From a checkpoint of a small transformer trained on Wikipedia: vocabulary 32000.
MLP neurons of a small language model. Each row is named by its layer, matrix (down: output weights) and neuron, and shows model dimensions 48-143. Each number is 128 + 24 x the weight over its row's rms, rounded and kept within 0 to 255. Numbers have three digits each.
A block is one neuron, or neurons of one layer that tend to fire together. After each block is what it responds to, as a language model described it from the Wikipedia text at the highest values.

L6.down157:135183154119114117146156153109160113108144118122135125081075115123126121111166137110121100127141130125118167154151135130138127076156112159171149140156155132117112093087152148117108161122149089122135113144123129126101117149103114067126167134110089129152160139125142114126097131152079138106
L6.down864:129111173135145107181109104121130126102122140124134143098120142130107142169148092181076139131131103126140129102093092129124111192132149142127108099109155120129117135179114175123124131165138152168146072110100112108110080124129061104103124110097166090128109073154157145119167139098132139150
L6.down1190:146149111137135124130103128124096107133087109114079091138104169111153132136120152120140122120113093142131115111159117153139145134146146073147130142108073152128156108148073104116102163117169160160124162102130150110135140130087138137173116149159093134106080118087146167128128110126101150141
L6.down1194:098131108158149165126136130105147107094066146140118089137115146135147136139136127132133165116138144071148128121135100167119151076129125100138121139109152098154127098171106140156077144130135150143136148160113106127152099127080091122118140128139108125138129109146163126092174136127141140147
Description: Start of names and titles

L3.down103:137111143127156097156123157134129166119112149115145125106146144162091171096119154134113108133140129122072136085135151097111122118137118165129119168126181116142132140126134125123097109129100113124132162122162114119100136120082154108137118127151090127132119099126119134134129135109143169119
L3.down600:179128099128180113105069118127138150094123168205134114152117159174121158087133150131144151154157120151117191120156138154090130144137100143145089117115151136173145117151108152112137119087123115149130124110144157139135151154110146107139126096106145168108155139112138138141128130117167158118
Description: Person role nouns

L3.down918:108113128157111151111098125126148092149121134153166127096116139126117162118118116134100107147110156099128145112100087183092107142158133113067124116118131175111114120119102101099187176100164108101138139122120152147110094084144078109143167151112118125155139132109131078184140158128150089157
L3.down1152:096118140140088141147121165120114103124140177093155147120131120095156075097131114136104094136078155153137124143103124205148098127095078160173156118130173127121148122150127131107189143134136107138125145125123129149144157080132110127138170115158144142095106140114076091133152164105136130079
Description: Chart and ranking phrases

L10.down52:116108151152122151129124089098086117130144124128176083119129159118105146121128110139119185120162175134114136139177129136166155111102105140120111164118131139169133090118146103118138159109118080143094166152112110162133139142158143145150073155138168168076098107137127141110140133126132120099
L10.down148:118127116108092154125159138123134150141123115128130185131123154068116136149204132114092158142132142140125117112085104151087155134094127104122117137137115167158134139097157126161110140104139134123175116181076100127088122145117144164101151138112123137145160096152148118122162124158143072100
L10.down637:180141155125097083122120185110093117163084159096146100115111139108126102090149120167123162145124138126114172114130102164136124139083135140135126188134142136158071116123127093180165149131123121125139103157137144107164120156141158118142109142123132130129095166128080155150166142132145113151
L10.down672:132136104144140130175138124103158142124076091123158117142087111148103161116128115138151135075107138153122167141124149104122112116112176150152094109127109099116153124127112164120190096133133110097128143124153132151132145158135163124142156152157123143172141130152117172098121148106118101113
L10.down687:170126122126157143117122130138106117128065181175166127123086116122119175088154114159109103133133149143120131107155154126122121163082111114149108169124172117144103148149151098155181115153127124124129125147131124152165123150090165114127129092088102158141109130146120186113108108136125136155
L10.down903:096144099139139127129116140140141157163080138147156159092112131105114139094166102168117138126156149152132135076136117162119105155109134112099057143183143131125162097128065103162168083130137088111152158141121128122145134149143206133123134112116100148118103114161121121137123123152113118122
L10.down962:112152147134099139103150141140118148128152103119120159128181146096140136135125140103125114126112146125132129136115101069152147068149161132119163163129094138154105143129157153114124134116116131127095144125075141132053118133095090145103117162110133112151180108113115100120169122178163105096
L10.down1111:172133096129069080155112097104145128141065125159168127148113120098089101108170120109147129081151134189091162116110133086099134114102152112140086193120143108147116117141118087154134115150164144155147115140153151116119125161127152111107113143128126134127173123145164140101088124134150094105
Description: Role and relation nouns

L3.down143:120110125112145074102123155122108118131102145130141145137150112124126169135110142156129103124138124126110088129125194098134167138103181145091096128155105113139128125095134153111095158113100119105143127127172130118115150133110136135140109110115111129125146075144108105164143134153088115181
L3.down837:109116101104137108101104174121135120131111119132119136133092130094104127089131129132119119135152114124136124138156145110146095107121166166131087131099130141127130121150114135127104106086151111110087125134176116123104082120125120181143080156142138116112109112132116140165144154158166147149
Description: Main verbs before particles

L6.down685:127158083087115117153138131157137129109091141148146130173094141170132174080114142151116142131140121117070162126152116130111117088130114150119127078136151095119139139129090140122107093154134133146115181153103130139130098105145184126143111110149136123093125132123134148088138167117142152077
L6.down783:110140122124119135139086164119147139106147122156119134132147104096129094109136137144123156124142134129108131139143120082128137140138104136180130180098122143171094092133113103142091140107136131165148110129123100142136125128149110092130080087137139167155157096118129148143119139141152137151
L6.down1063:099170096146123125115148133149131156115090122124094135128159131142081130148115148143131143123085167103156127121111137129154137135091156117115081091106066098145138127161100090100091081126105115135102134064134178162146143126142113113164144100130115097093155136106135135099164145133121147136
L6.down1103:171142150098144132145141121131125115160128136168153138109121098105151084152099110113123065159139125109101140118132131165110128160107167159124127165126159186186076130145091104101125096164167110130126141094144102144105112116146119127088085105153154117117101129113127129139172097125120115144
Description: Title before personal name

L6.down94:086163145138110107149178096067191093150151158114132145079128147177130122107114150124123135083098126178101123102109130150140127147129134152109146141130121144146145159149161108133186102144139132162082131134129108134140158135097123119117118149120170136133101109167102127135154145105108160108
L6.down659:063110112142162128108114121145110164082079139174136117143192123145177154142146124140098130181157109156109102106108090141113138163133117122100116117130117118142123138129099135102097093114113133136155148142159118110143117140116136101141109081117116123158122117088155100142132093139131147121
L6.down956:155091139109150122095125099135161119124156142124129133108134165109127121176129113100117146111145105161119090102123122140152177178135112121180155107114106162125110148168100096138151111099147153129115154143125104107068116102136110134133154129180078134138119116129169144159140108111138164087
L6.down1064:091167115152149121147115147077132143131123136151142141122135106133058159125131145142115163128145138112158100104137141125110111121135121150122143106128099174134149132168122163118155131062107139143131156126138100103107147142152134136133138115146095076130118114162170143125136124121107116111
Description: Post-noun qualifier openers

L10.down51:174145123129134143121119104117146138148141107135101162107130149150131158147102116203101139124140130137132124158142151132114096149142134149082137137148176138131116087139153150156162117136126129130126101143147183153166143116140102122136097164119152120144121115098093117125129147081147138130
L10.down97:144097140153154123104109158061107091096109127099131120156098124120138101120169114114135143128140084210150146103100163180157128132074133132062122126129137136100144132142151139138123107108119135100119133153151086119122105119094127156116119104175133107088101113141109153144125146110137143105
L10.down184:161145108159110156194133104125156116097142141145056081133109126117146159153151130129129098095098148161157133104135157128121154151133099127099085118107140153118142144095101110155156102138136180113115141122142155132141125112133138136129120160150128135103136093097100160133142103111093147157
L10.down226:117156154125164124126106115135107118139140117099149120109140170133133089139129129141146134110124133104141104121120115140106146173100130163122139119121140121147105133084109158144169065133145151155148115087144119090129124102133083117159128132154130087083115137079078134121164140091138145163
L10.down365:163135086122113141136113105133124128123121150102116133108131169123101064154124088113118139125128107116172099085127107133134107119106126173127155140146106100114087154151137151127095126130125146160144133140106139129143117172119140122136138149183160108129155109133163129113092132101112133129
L10.down815:141138102099142116131138116115165152128094092146138130115149114132139145129128113059151170128145138106115150121117160137155129131110162151138079122112098090159096122131146104117138108208139086110135165178119148157133130141121131125138129194110115125109124101094084099097121128108159138143
L10.down839:132107121106160111124134169118106110142108067121133157121119142109136141184130097156127101132141114141151100122160133130123122133132095129071111139131113117155086137143120149150152111140096156129123131097121110122167103134083130084143062113173136102131122105113116120129107107100134134155
L10.down1153:170131109178117163084156137132120127156099155128116127146116148135114128139125091133147141147154147143114170140144148115104127088155124087115118152141103089130151117138122125144168141163132126118148190149139135171141137089099143135131119143166131138144095140122148134111101113121114170102
Description: Name-final word pieces

L3.down785:105096158096169137107121151100131145110100140129140165116141173073150153154085119119129086142128107064122117123146092144122103100146126159153085136061136097139110144105098093094133083122146107128088096140111141117102093078121108123140169140150123145143135102141125132130136149151104104104
L3.down1188:110155133087141113091122143138139139138118147126124140077136102133106169155099139143185100105163111076125112137156147129118118088170148179104096173132103125149096092106122117133087111102123155143111142148100115087130132080114110133150135172116100070149148122133150112150115132174110123177
Description: Main verb after subject

L10.down228:121120111171143094112130092119106067153139119163116099103112098106144135113126130137111100123138112105132136081122089152156120124126152155135081150142174095151107145118115113141132125141097140142101106126093099110182161134132207130142154130114112123146132144137138112153074101138114129149
L10.down414:083126119193156118160108131120119120115140131115099146141107144102138151156149085116141123118153127097127126090107156115186155124145126145132079093148156128114099146119140107131113139132099124159140149123127122165103137114113125123136129155170110154120126150120113108147156075152127151171
L10.down442:151096104117093122115112149161138108109167114153133151096130100156099157138111109127077124138101156140123127141145153106118125124135121147146156121115144141120070158152098134155125090131115126116114093127149162162143101190110117146138087203131131142130134106078095111157138110165111130112
L10.down746:131128158133141141120138107117146160147143145165137155171086177100110103121166134117114134161156137121140125117168142121149123139149145135120122089165171166088131150126059103126158162136108108136149134114119096112103133138097134111130098152142088144136156137163114122157097125136141122124
L10.down979:136137121084132121126116163115165136121138109107104123145076133116098080103113111068141119144149129128103137142152161112101138159100128133089115142139145123110124170162143102114135131121150109116116157117114095120117114132130165170122149091131092180150106120140137127129147149161123089122
L10.down1014:114124154154138081122113112173143133150100120130119104162126155144143146115148166127169149124097169146181106109089128104122108119144041136109093130089145114122087117130106187161124152123161154117111146175150137115107100138144120121121122134124100145118104091143141111130088116118128122141
L10.down1102:146140144115127154176138163116141129176109158142178136139146118142080099110124133102098105124119134135153132095120095102135172133130092120106117140098088141158089150096118116161134114176105103082096126123128116128127164192094150140143121168104106113072139099101114133125133126112130117152
L10.down1170:112136096122117122086121155121104140166161111147134135126126116154112189107134195132144145159128137097138150119160159141121125148063146149182124111155156143090113139151122108155148113136116131126158133110102076188113093082100115114106140076126143105127142152122089124122131143153087119119
Description: Inside table-cell names

L10.down438:138125140074106099098119108128134130080149132089118101085105116144107161127165123120136117114137109136143105108130128161146168125112144110099139102143134104106082147088139125127177152107104123152108163121150149125171156121129085129149126151122154153100146094131144134135137116141130122167
L10.down720:087097109120124150111075087168113159134162169148117149170150152108104146157134099140157164125151142096108100126123136124167112113076137126159154110174159145106124137085117110116144106137125112141158133102169103100116110140140143152156167140153121095108123148118168121142115124091129159090
L10.down849:132090100150124145154107146088127146123112126114178117128148148149083159133136143070099116128135143159131113118155133130073115095121137107100097152118076140130115090139129119121136122141139097116143098141157093134175149135127160088120121166127117118166122125103200128134096151118141109156
L10.down985:159117088162132124110133134138107112142152142110096123126097107124087134123107126138061135115150105137098122124123134139131119125101136124131124102148124120112145165137139153116128108147151138163148180128125124095130165107122169155143168112121130127130117159124122100086154124143131143078
L10.down991:173154116146138117141165125159145146118154090123102148125106174137111121124102145162117099112160135134120127150137104147103105138121151134147143115111126132093141110125088159156155131108103159124122168090151123152106123077165158148186140118127122136088156141111125141138120100090099159122
L10.down1022:103108121115088139106105143114127140152059099150172091095159150116116125103098140120141129152143144136146098095132140136140095130129109102136094145120118123108141125135103086128133129137149146149130130102144118122135152134169094147183142126129127131103126131125109100113111135110124193134
L10.down1114:126132135113139142158133100138105102148123144177132096098088139090076158130103092112122154104148142155090155127132123149106102138136132131119128122107117171089124132099115185122129082128111121117141152092136120119137130160115151111178110132151121093116087105086121145113102095109161142133
L10.down1228:115108132104097132135137104112143097099119147109092159148084144154111103095087176120133136180122143151112163139138100171080156130158152091146132127148156120124114147106120157159099142163141159157112123110099146095119103119129127154107104146135165110097095129105159122122112123166139149116
Description: Years modifying events

L3.down850:098117161107062134129108129165116098164146152155111114135091182153074104041106086160117144156118158134153155116131128138109123131136122136141144122156130162163112106123142127107120124143087120107154154133114113143078094090152131144128163171132136154108109166157119145163114140146148107134
L3.down1176:127193132131139147144116119096167160100159126138106136107128092140183101071142099134089153136140178120160138117088107147102117150158120147139140115128123138118150130130113099101115150139176163125123148123143112146116069132136095098117137108114178122153121144136158133209099151097111140152
Description: Wiki section-heading markers

L6.down236:123087132139131110137132158134135122119118140128151137122155130077124161133126104159116129099130139097117145113123141126089128116118152151144059105132095124156123110121108108110147147140104104139108096108132143112148099120136089140085121142130143099121135148106147118158121146148163133184
L6.down705:142099124073092130166091124144125136176138121144114126090128118129141077138131127144130101094120104149134134133130121114126101181135139175165135126127117110117107135116141125146124130172150131117143099119131173107165166122086126128114179098112160124119090106121112112149135154103121144123
L6.down735:123071151137143141086140149144145088134127123124148104140101133114095147122148099154162100131123151138170105115143138139150129121114197147126098204123128125115110124128116091120140134118140125116108148112132140122148108055164086143105154166103132100159132107075135106143130163169120129185
L6.down1051:142071116093150124127144144215130157117117110122116142118152130165150194131089131182116087135128188143079101107123102117115106138114135116130144115128162137150122164151159114114099097104121183081143174128165124071113132141117101126143127128168129102150135053137161102169099122100152118118
Description: Main verbs after subjects

L3.down586:138138128147107119159132152110132083126161112148141135139122123109145101150112117153081113205149142171125147124155155116178109145081110080150120088095103132185089173068150138115151139125099125137117094134167121104170134157146116154128104135094144149113149128143144150103117101119153135152
L3.down690:160184138117191102120125132141132156127143118110162127171121125194123128101120088138135148120122115176139131112166159133118138152112167115108115133140144158139146119155133107136148121142120107141130168160147124171138131108146140124127119179143161129161108134130157138104139128147131157113
Description: Passive participles after be

L6.down19:130181081124162123133144151125158145200127123132141142143182126109073139097107081139125128104095146154132118141123129093134120121124098128121209169135096116153140112121103134138135115143103114123109166157154134148142120123130115108067148142120099097153143132124126101147114149102156147149
L6.down45:154154116152127140105106137128153134157119100155174118131121078126110111189123152130126131160105142113145145134151164150132174092133121121149151122126120123152089130161088125070093118117134131157096105083124125117132134131150100153141144148174119099106120158081125123128152102126093101135
L6.down290:129106122126172107134149126145138101101130133122110106137093123114123134112133085129119142116119162139179164128091111141133166125134097115136147114135128156103136103073178128099108156144120084168165099139145089105128159134128158159153120134161135119114162122113141135142137131134104132116
L6.down1239:166130106132145094118077113122146147155131162142128080132109128137136145129110127151142116117146129126088170120117131137109127145086119160133108081087142142133120173157131111101161131103142134122116136101150154125189111137099141158173110126133111083148146170107097106171125142131136089157
Description: Scores and stat-table tokens

L3.down729:174156110118137144174120134079125105108126078130167135136141125128124100115104107157139144101087153147136149120156163107123144125121149127151082115128109148104159091116155159175134146165086127172144114139116116129116137098140104149112137126157128109125085133150141128124120189117140131156
L3.down1061:142159096115178113155122115163110154139155135150163141148141131135121134103116087156122147133169125129189076141114115111126123160130140161125127120157115140118159104157131112132166126164086152113092174126136128102117119084099094115108128125134140088123096131101132133130154132171125165199
Description: Start of new rows and paragraphs

L3.down90:142152111109118122120074152138128155133098173093106124126141131142125117102158146116154152100154134126154109128101162144105112102116100106119147128136119137129145143139122129169119122130122069139114155200133178127156130143102122148101172151136122095116124149135104116128085148115139156138
L3.down841:106145083095080149161126142165161097113148123075126113118152141154078085117102130118109103158108164130133122134104126130112144142152092120118175144132173126122145106151157131119109092149119115143111089145104117101137123148167109203131157124103156145159148100121128103149133128172143130146
Description: Mid-word name pieces

L6.down303:130161075138115148116146131156145143121136165151138138144103074108154179087101130156143124150147142090118180085121116147097125147112137163122116132111144126061117132129113123160106145119122107171118117166099142133165132176079096157125134113134119135089110120142124142154147100173157126121
L6.down642:148116166175153138128155113136158125140136090174096133147138136118147126108080134162159126088160123148128105112162099127111166141149153117095104158141175148154160101085105106103179144122143071084146104093148098090118161129128130136138126132131093121104106167116119146159111114122125127116
L6.down1004:171137141088130113128120112137144117154125162117163127138135119099105111166105103141155127104099137117166126141132156112157110150120142168074116119113163137100146133150117111105169124138148122129111091106121140166101156127130076183185149159140158121118109111130090109110079118171072110143
L6.down1252:190101138116125117115117127131126124115102140162125120110134128098094140108146151165149126106188135143102138128112126126151136137086128186118149137185161122120116127114151132120141127145112134118167123088115160109128165176173161075143162175125106138111117129156107116098092144123111127116
Description: Start of article description

L10.down67:083138100146154134169149120113138080153127127168135123121126140126144137143131134149140114113113105137134123122121157128149124094117156103129110142143135104149118143117082095131104132100149112167186120144132117114105142159134122061167126147163121117141152134130125129121109114149102093085
L10.down111:099115156140139154162115120150124119151159112123125144121102166129091146157138106163125143091095126125103103095134111078118142135126142133103119140115082151150141122132108128147095112135150164162169132124125108097130137164150150142147121134101122122106093106109100140105141129138185166155
L10.down364:115162106120144127153123137116133127128128101098104126147112149142117152120150133089135155135148121130118169139128130126147102114110145138157155133131122137102128139073127133156111114136106144138140146119113140136183136143133159137130103164119141141108199144086104140136119115106134112097
L10.down454:109182126098142134126135123115123148110105097150136100134141088147115170125102164114119106123136126135123106098163173147169140112120110150125116112114164154121106098125120142105137121144117094092131093128171156159175104137128141111127128125143122193116169110088141114121109110128083125136
L10.down741:113117077160148125173096148146115104154117123160125127141147137103128164128163116147074139124118142122152108112157176112140119141125138099110065194170166124134137086118133088109124134151120127120111145113124110135116130144116128138124132133146089144104178125155132123117117087085113126116
L10.down1135:128097120119132086139126152132111125128144161132119123112122115074071110177151074110161104096126162130144147150143129120167148145134121138131143123095098123127137108134117114159139144131117133129122157135127132121114129096133084149122144125094165127050107140148145146140128096131143115124
L10.down1185:153139130117107131103122149118128111098141098123147088129100140154114111123192145115117130112141128194161127114126140143116159129139149129114175165139131151147142118147114147062127083167116144125162172102091130140157142120129146143145162131137116158099118115068112143155104119130167120134
L10.down1206:104144089114139085084156080125078115165113115165123078160130186116122141137141126097141123134120105137126125129172111124125171144168120127120125143095123150152124101140162124142078113113111131135137164102109157091114147139134111135130169150130152137101089107103119133161127131149113155174
Description: Start of titles

L10.down55:100108090141105089139176157098172100151123119157089183168124155104143163111119118110147168109139056142112155130152115144173152119147110111139154157143155094141159132121119152196185110145082098153115134125128132146117123152130142148110083140119130109114125109130122108110128135113159105139
L10.down277:146166143137143115078146132109130111128139122148117121107145151094186126121130175131077133139105121149105159147130147104136142135128142140116122106122171121110105171122156101115147146135127124127105139086131103114134106144072130139091144129140106108146157085140109119122162147131135121142
L10.down474:112121138166164121127083146105142159151081133152103148100195150139133167110110091136083121142126127095129108110116130127137180146150093139151108109127141157114127111071141104154110145142122118154157131117113141147159102146067184109100152126114127094124131113151117122117118149120099132146
L10.down545:106127154116152123120116157107132142125156167087153105086129142068124138126129126160123130121119096199154124130168150148126121080120137139102146136093125141132147182173095115090155115073137122134125165121125163111112147127145133122101139166125100128153136116115131098124078118134153179119
L10.down596:108139129137133104119173116093112143149113180121136135121134115126124105114113117104175151098152132093101120147147088085102155136114138104103144157140102120128127140142130157134135096113137140168114120121142147147079152126126168111124150142084122120147112114166088141103109122110123084114
L10.down820:102164140140129113085151144129119169123115128133091118161127119122137155154122125137129151174113122089107153082151175125121163122123127102169187130138174112112158149144159179088154094130102127121144146110152126131116106129143155132093129100171106090132110140063177129100102132149177124099
L10.down1038:103112100112108156098119146055116130115117099142123101179163124151089154147131110116134138149120075152160135105146136100149120094157157084100123146140080149140111168150121097127137105127116165130129182157105119125152132135111120150122105132126126140192150151124104108134141143144156158110
L10.down1202:160096136126156125118151117122121110118155157142134117154105138065111136132148138163130098170104117090096152130126142116118128089136132143084113103126157113120141120144102115126104131128091095137112123092117149126167113131111101155112145146128131129174170124113134088154132086137068099100
Description: Main verb stems

L10.down5:158129159124121091149148156117125109108136188093163109119109146104128133124090152137147132125112095113113129122165101154187086138124130103153136139124160154144144121115135137153205144154101116120168146099146093128112122115125124113146125101121125154122128140099108128126154101106205131088
L10.down50:126121159082091122123136141133111133125125107143118128102124114136122141114110149108088104159094121120108117187129122173130144091155120122093162158112151137117136129159113160108118138108140111113081111170156134127150141134157136126096164105100134164124132097090118133141096133132168125155
L10.down149:165127142073066119151129109092105091115148179131142069117144090139101133142134111128121129120113147100164121139130148145103114088108147093173122147147115095165104150098138112133118135138113154129127119122136096110151140110138121146126140094159103147107151126126119122112099123131105097100
L10.down231:124116169080130145124115122147103132105102125104102098088085111116077132106109111142097122125144114116123153190105098103163165134103115155103208113146147155158161117137139111100129128126119118150133094143083161054120120122133079089125138140147161147140131125143110130175102132122103120160
L10.down294:162132133086106092187139150128090136145111135158140111116150089104096120094148096169118178145081132138106130211129124134141147139095093141128171141134151140151168119154156060120157115173146133139123080133136102134067141141101136120142145148122153127152151108141105138138118134086136140121
L10.down526:096144144146093158141136097117133115150105132139144133166129133146153113117144111120126147099134140162087141103129146097133148141120104114097105128150124130175167104166125109099130123152137140118102117164112092124139131194140143122070148147122130160141111130128132108101115133113152181127
L10.down578:137127158120125108152102095161133134168133182147094084143109145155157140161120124110125124141118153143146153150098089149082132104138107155127140164129162127146088122137066161133144083120137125145116156120108118087104115151131147152125141135131079134096143146087119157174127168111102107071
L10.down804:113121165150153112161120148126135148142137116145092138163108124147099129155142122131129120133107118093111125067138126122118141144095135135120132138144113091161184125158037154122129106145137158134118081101166100099103178126131108129159133148131145117109193117072133168133113127112200135143
Description: Nationality adjective descriptors

L10.down18:122146093131137108140112123136122123097127109130128143138069124108141146123122152101115161094144114085088095098104143192129147150112080106175147114152144113134149126141123123163111143126133119135117128129100161178151122112127098148138127127157109151135115086138091127103146114157116146115
L10.down30:125088104130137121141136116162132128093090124104120112165101124121132095119136110105079183123112108158090127161128160115097099133128115132150139111141096153101146096089160120138173156174154121174141154119136104129163109109177123118133140162125138105095097124140114112127125141125161111108
L10.down130:158095138133121126110117156099122153102090109072138143124145123116134110148098149148080147120093085141128103105170135138128135143169096106130112086107149148099131119150171157104166147131106156118118151120132145091144116139137178125099102122148139089155126132141120148165099074118124111126
L10.down321:112151149143114138132132130097133162141095096115150131155068174168138111148134135171175170107113132151122147129113181109158061127109160124131073114160117136143126123114147122138165131133161139119117113153129119127133111165132201150123170120132145126130114124113146138078119138132142198183
L10.down760:104127127125165124145120147173136108125106154084137170127163125091126102132171143105121137125148110154092108120145189188133124151119114145137106110139151139149133122114139109139134161103144104114128114147135147135160145132141154106127144107164118130148142105107100142106121109151152118140
L10.down930:168130143128163125097096169124146094134108136127144105113129136129116137127124158113153128106150151147081160138130114115132107123138153151147154142124117142136146097136143165136190149142110065143092112124124154120127116099118120139117185129133127127153105162197103133114119135133113125144
L10.down1166:126125113110104134141088164104183120134129129146133119113087099118148107110113131124170126097131132124117123109105127084125113137136070133130108135136146129136137115138169121116178112138116128059116141101095109145148132149129134117118152162108123109147144116149134114100135175074127131108
L10.down1215:113064103145138106155114141138111128132107121163135115114118110104104126169112117128125106138126109163111086128127113122134148130116124160124099153121102149104128124134125145172143132189113118154183132132141100141091147150103138172130143115161074101139119139157131151154133116117104116181
Description: Time colons and predicates

L6.down348:120129171143168165097129125153133101104118144073106162113159129131140149179109145103108132130150146130135131171159101113150100143146127123113143108155124129124116149125105096148128153158127118117086094117119154150105147099112110132147175099116103124111118124127107132112108111130072102084
L6.down546:104079152148092136160128121144135085078121142108130130133134125096127133151132121165153193151109173098155141095098169084151116132091153160192134109120109123138129162112166099131114138156134148109122111140128140142115077100119124119076194143128155116125122156137123136131134154114142123162
L6.down770:149108087138143147163124136132139129119115173109129105168104131113122132088096119120149121108185071131114146106125131178113114111109132117152126110115133089079139120136122153140074151077145137102142150137097162154146120107141136122154123118113118147128134141136092161159101144130136130162
L6.down1257:113126144155144152143163096122127097102116131125112150157166143118156111129104092097115132149120142144157119091120157106151199135125109093117145131145136147120101149123152127118120133118134161087113133151125111084111136120183087094132110124137133138133127124106134130138131196118110151121
Description: Name-completing word pieces

L6.down595:164087147085144132134156088171126160123117129111154112121141136118136139118119143138146086107146118143127128121122160155121083148118165126127049112149127105136145129116096100149143161180128105097138159145126157148076144111134141139113113121100144142126141135139131132119132129141118147159
L6.down637:121175148120144149135115085174131104138076064153150089166143161130117125181129151162150119118131109130129120110128119083097136132204150136126114109110086120112141138149137116180089129158104173159101148098133121095106107142153121143143122144129094152124139096139136143117132149131154141168
L6.down728:213156128101142119131100137155131128121050128111095123152110132155130134124126101139108111088131157113128132141125099137137112137150122106126127106100122131164110119131118098103110130145159207138134115142137116116085152112148100163127111129155127150166106102133154149119115170089119144131
L6.down944:134078124135121148132146142198132075087142124104139130132107186141131130097124195128167122078106128121157162143135112126125135093172118130154128117131090131097131116174128133128125112123132123168139132107105167163109085141115165130132104137139106136134089123106122124131105149127145127165
Description: Match goal-minute numbers

L10.down133:136087153100128138112144153100112087128109105166155148152113083099128111102118116140143062131104124097122128156128106173133116083158149179141137134118106133144111144119084150110123074132163099097165102111139102109099133096148136133098110114114101123132161144113111141104176084125130138090
L10.down169:110149151106124123149150082085111146145098156111185126122124130126137144094129154090139114138145144106093155145164152125107107095097113118121148135136177100100142097149125150117146099120150114132140141124138146087169101118143127112134099109127168094166122118116134170140117123096111095118
L10.down179:113172178125106117117089134094096139116126146104144130158138109106139126124151121102124130083136123124122131155099151124128123099113108173126164127145109112115133152126135121144129123124089133196101145172151116151129127118163130115148133164112094146124132155147109133160158172094161133120
L10.down394:110108081131111137115137145118150133138109136114092087114145138157125141114144121108140102112135112115179103093123136123146150136154118119119072123093116130093142098103078180079117103177125124133156140104103111092127137143124126132126143093117078124126075162136137167122159124101106125109
L10.down422:101097143126124159058124144127124100130175126129142135136154112192159115129150145096130131138092140122112150097081094075129108149156121106110146152146130120119139132096118124155127134121139128162123102084098145126074166134147115124090147088080122078162116113171127102134146108106132116114
L10.down472:083122105088159113082171106140092124130127114134152096123145108126109176106178082110134113144166134143152106125142130152131137127159150175088103144121112162097167127168121118103106107139117145134158125130143166120151121121142142138147134139118080139124180110080105086109098116120113113131
L10.down520:132120148123112090126168164134152178098105170094135153101136131145121146120171117104109122143121142114082138161119100099119095143164108146090105109085124122123148146129124112086173112180120147106098147136182124185148095096124178117169093107131133146132102111114090137133135144117135108130
L10.down894:135090134136074130126162114126131107153157121098128105130114173120124087124120128166167148086120107109155103102095121095099094163094115137163144107100097131182107143153092094084129163145103119124149182107145139146175087119137143117129121115146120149133096121106074161130130122149169165180
Description: Football goal minutes